config = dict(
    head_dim=32,
    norm='layernorm',
    bias='none',
    init_std_up=0.0438,
    beta2=0.98,
    max_grad_norm=1.0,
    warmup_steps=472,
    schedule='wsd',
    final_lr_fraction=0.1,
    max_seq_len=256,
)
MLP neurons of a small language model. Each row is named by its layer, matrix (down: output weights) and neuron, and shows model dimensions 32-127. Each number is 128 + 32 x the weight over its row's rms, rounded and kept within 0 to 255. Numbers have three digits each.
Before each neuron's rows, "raises" lists the tokens whose logits its output raises most directly, leaving later layers aside.

raises: "t", "ss", "tic", "ts", "ted"
L5.down257:123094166126077119106122125137102071194122068141096112106071136115148138133096125083155090137091088161107204092102166175135134122191151204126237124052105150160129112154124077135134112144131113112148094061134103178106115133162144119113139182146128108126086114192101136138134110119101081102

raises: " down", " away", " up", " upon", " off"
L5.down686:121140099106223111117156108123063170083095106177113137108131184118188141089165164065161121128141103099161102143148191097175154107156145134110104102144193123163096116158147138132136159117078133149176085051116067127107129161103127185150138094132154165109109158137101166115135131182138124148

raises: "ment", "ments", "ces", "án", "oms"
L5.down49:069092174103147111139180087108108119056132134099130107110122080061171110114188138126079176142176121116116125006084159120126115124129091108092121093115149168065098146136093109166142130095136157117122091148113150203107114141077058075192155092091144082119198125162106118080175129152109153143

raises: "nce", "cing", "ering", "igation", "ence"
L5.down436:103153172112157171153150153146088111117149157144156134142196061142151115098099134129112148118121178121130125059117155117129096167151095166168153115130188108152131158090056126125071165136095142137169144045164119172130159185087140152133152113115099184144134124206116065134114118106147104157

raises: "ence", "iting", "ren", "cer", "ience"
L5.down583:166109135126154170085159073116124086122143137185154086115147069141094082038116128139142117153134147134055120043179160119129163134200115106168181128160138164115134143139091154093141108100108154138131142136208081127103144133122128106137145098150157188123140172158076071089115162101078142176

raises: "ties", "ture", "raf", "ten", "zy"
L5.down364:147147081124112137130126190160164101170128050106126123118202136135138134146107085166118131119090154180164101107113188153158138124159164172192118126129092063137105143097132153142098125159135070079115149088117095111149134155109129160133144156116184094206185174101143140122080132116163142134

raises: "ating", "ate", "ation", "ory", "ations"
L5.down936:143122161108153183193140065126059130087151212119107095126070151114166160063056130110118112171113121125140153059106131117162136166082149182132160121184120112071102144091160179093251135139136129151067123083113111148103121161191128068133151106192110125105170091096108148109109112105137144160

raises: "ates", "ate", "ously", "ores", "ating"
L5.down726:128157154121172151095122166108099110122137138136134149115185147110135110115092111168085110136162184120154131066164152188112146135123162179128127076167093107134128120153100126034140118156110066196193104071125127127071130146163139138112095079093113173143073131107190102169129164212149090163